{"vocab_size": 20896, "activation": "swiglu", "rope_fraction": 0.75, "qk_norm": false, "bias": "qkv", "init": "normal", "init_std_o": 0.00958, "beta1": 0.9, "lr_head": 0.00723, "doc_mask": true, "train_tokens": 637100000, "steps": 4861}
MLP neurons of a small language model. Each row is named by its layer, matrix (down: output weights) and neuron, and shows model dimensions 32-159. Each number is 200 + 40 x the weight over its row's rms, rounded and kept within 0 to 999. A neuron's up and down rows have the sign that makes its largest values positive.
After each neuron's rows is what it responds to, as a language model described it from the Wikipedia text at the highest values.

L15.down641,162,154,131,157,203,228,212,251,129,163,128,233,196,198,206,219,294,155,169,204,196,210,191,178,207,229,136,233,170,231,269,73,240,217,247,167,232,261,231,200,191,243,136,213,164,222,191,246,177,164,203,140,233,135,137,189,83,209,202,174,228,187,200,184,208,181,186,261,167,263,207,238,242,180,220,103,226,156,208,202,227,228,273,217,236,209,237,227,213,161,221,131,290,203,179,212,236,234,238,159,235,135,234,262,171,136,203,248,200,199,235,207,236,146,210,183,201,214,175,275,201,180,263,196,233,216,210,147
Mid-word fragments completing words

L11.down238,225,238,169,205,190,180,172,240,127,199,201,212,175,202,161,202,232,229,220,258,165,171,186,114,203,134,235,179,275,223,160,202,179,162,92,229,251,160,195,223,219,74,184,163,233,153,242,184,179,188,194,211,207,235,166,260,219,183,177,225,212,170,199,244,212,98,113,185,228,190,172,139,225,247,199,280,184,238,261,203,138,151,228,203,169,203,188,176,268,177,181,172,154,192,190,212,188,190,151,208,196,211,242,271,130,204,193,175,185,207,200,175,165,278,196,255,250,226,210,278,143,172,285,157,118,209,279,196
Clause-final completing words

L15.down248,189,172,166,224,214,177,143,139,245,267,198,152,227,204,224,188,170,137,193,275,222,157,156,216,109,236,172,158,222,227,194,219,114,137,200,225,304,156,257,159,232,267,234,280,229,161,190,175,243,200,205,211,216,182,166,229,187,229,259,242,132,208,210,219,264,286,315,274,251,213,200,230,232,239,243,198,177,183,184,191,168,152,147,168,149,187,171,227,180,183,153,220,230,199,192,212,233,120,200,141,198,176,190,218,202,154,180,220,235,229,253,248,150,169,262,217,183,210,175,206,219,172,128,235,231,156,227,198
Main narrative verbs

L11.down95,184,180,258,168,194,245,278,200,177,211,237,259,181,97,213,176,153,246,165,228,240,200,222,207,175,152,218,218,242,203,237,216,201,220,196,124,202,253,239,259,237,201,137,210,219,191,222,151,166,206,159,211,173,237,185,231,210,208,233,190,187,204,223,206,209,259,164,199,167,210,245,206,222,221,202,190,230,152,122,146,199,196,284,202,233,207,212,157,178,198,190,240,241,168,231,263,134,224,152,207,247,173,245,235,39,150,164,217,209,173,202,216,205,231,181,177,129,176,184,244,203,200,213,214,137,189,96,177
Prenominal adjectives after articles

L15.down706,203,219,140,209,192,223,238,251,247,156,162,165,189,239,206,273,185,287,189,192,146,140,219,119,231,220,199,181,113,176,140,160,253,162,156,183,176,271,201,204,254,179,136,208,214,257,180,197,155,236,201,152,161,155,182,214,130,311,164,225,226,133,212,132,253,178,150,180,175,169,143,198,145,142,200,193,213,178,159,182,190,181,166,165,224,184,162,208,194,164,107,177,239,146,155,236,230,188,273,197,235,242,225,235,164,178,199,150,169,229,238,245,229,203,195,222,204,209,247,190,222,238,231,200,225,175,183,176
Pre-noun modifier slot

L14.down263,202,207,189,234,277,213,178,188,206,172,201,175,157,186,154,251,201,235,212,138,223,155,168,202,236,131,219,253,178,221,268,172,207,238,182,232,253,191,252,127,187,225,206,177,208,201,144,249,245,195,160,152,169,209,214,209,193,275,214,147,249,196,249,210,142,211,196,229,239,205,187,168,162,169,148,209,156,164,196,201,212,295,239,138,196,216,252,169,234,261,213,285,176,220,216,199,195,163,213,185,246,185,243,177,225,215,257,204,116,162,279,257,166,229,214,148,207,189,239,297,224,186,187,234,172,205,191,245
Table row boundaries

L11.down266,177,202,243,177,197,177,217,174,176,243,147,229,216,195,211,223,83,146,192,202,214,215,186,245,182,100,202,181,226,165,216,178,207,219,239,136,194,140,166,231,220,222,192,169,211,271,200,208,187,159,139,255,223,180,183,173,229,96,125,287,213,316,156,193,231,171,202,150,262,175,254,198,160,270,252,183,241,153,250,241,202,270,157,204,183,224,189,217,143,214,208,259,148,201,199,125,229,166,194,186,240,162,177,178,228,223,145,262,241,187,199,172,193,165,230,164,142,233,202,194,195,200,167,143,207,203,183,218
Blank table header cells

L11.down281,224,197,187,207,204,283,227,179,188,194,138,210,205,138,141,217,232,140,159,209,199,232,181,222,251,230,206,219,245,215,181,238,106,202,194,185,237,257,271,206,226,212,115,209,278,232,175,235,186,193,193,151,213,218,208,127,199,273,190,289,257,275,158,152,190,208,202,230,253,109,198,133,188,238,206,159,232,182,255,195,218,237,172,141,175,203,161,172,95,246,218,249,241,206,181,214,216,201,164,180,224,188,232,252,174,131,135,191,237,193,199,177,228,216,130,180,187,185,113,172,175,231,203,179,156,222,204,172
Word-final subword completions

L14.down442,194,217,224,130,164,215,170,191,195,168,150,252,219,246,146,152,142,194,226,197,283,262,221,201,169,153,157,134,175,203,203,217,212,233,156,209,211,168,200,201,100,172,215,213,171,216,172,266,255,173,190,230,202,129,171,194,232,186,254,174,217,240,137,206,206,223,223,247,266,194,253,297,174,119,221,236,183,226,176,261,181,155,173,230,240,218,183,93,195,171,136,173,206,103,168,211,140,216,191,245,166,160,201,188,202,289,143,167,204,170,197,190,247,219,199,154,259,194,137,172,221,241,153,164,214,157,145,88
Clause-final words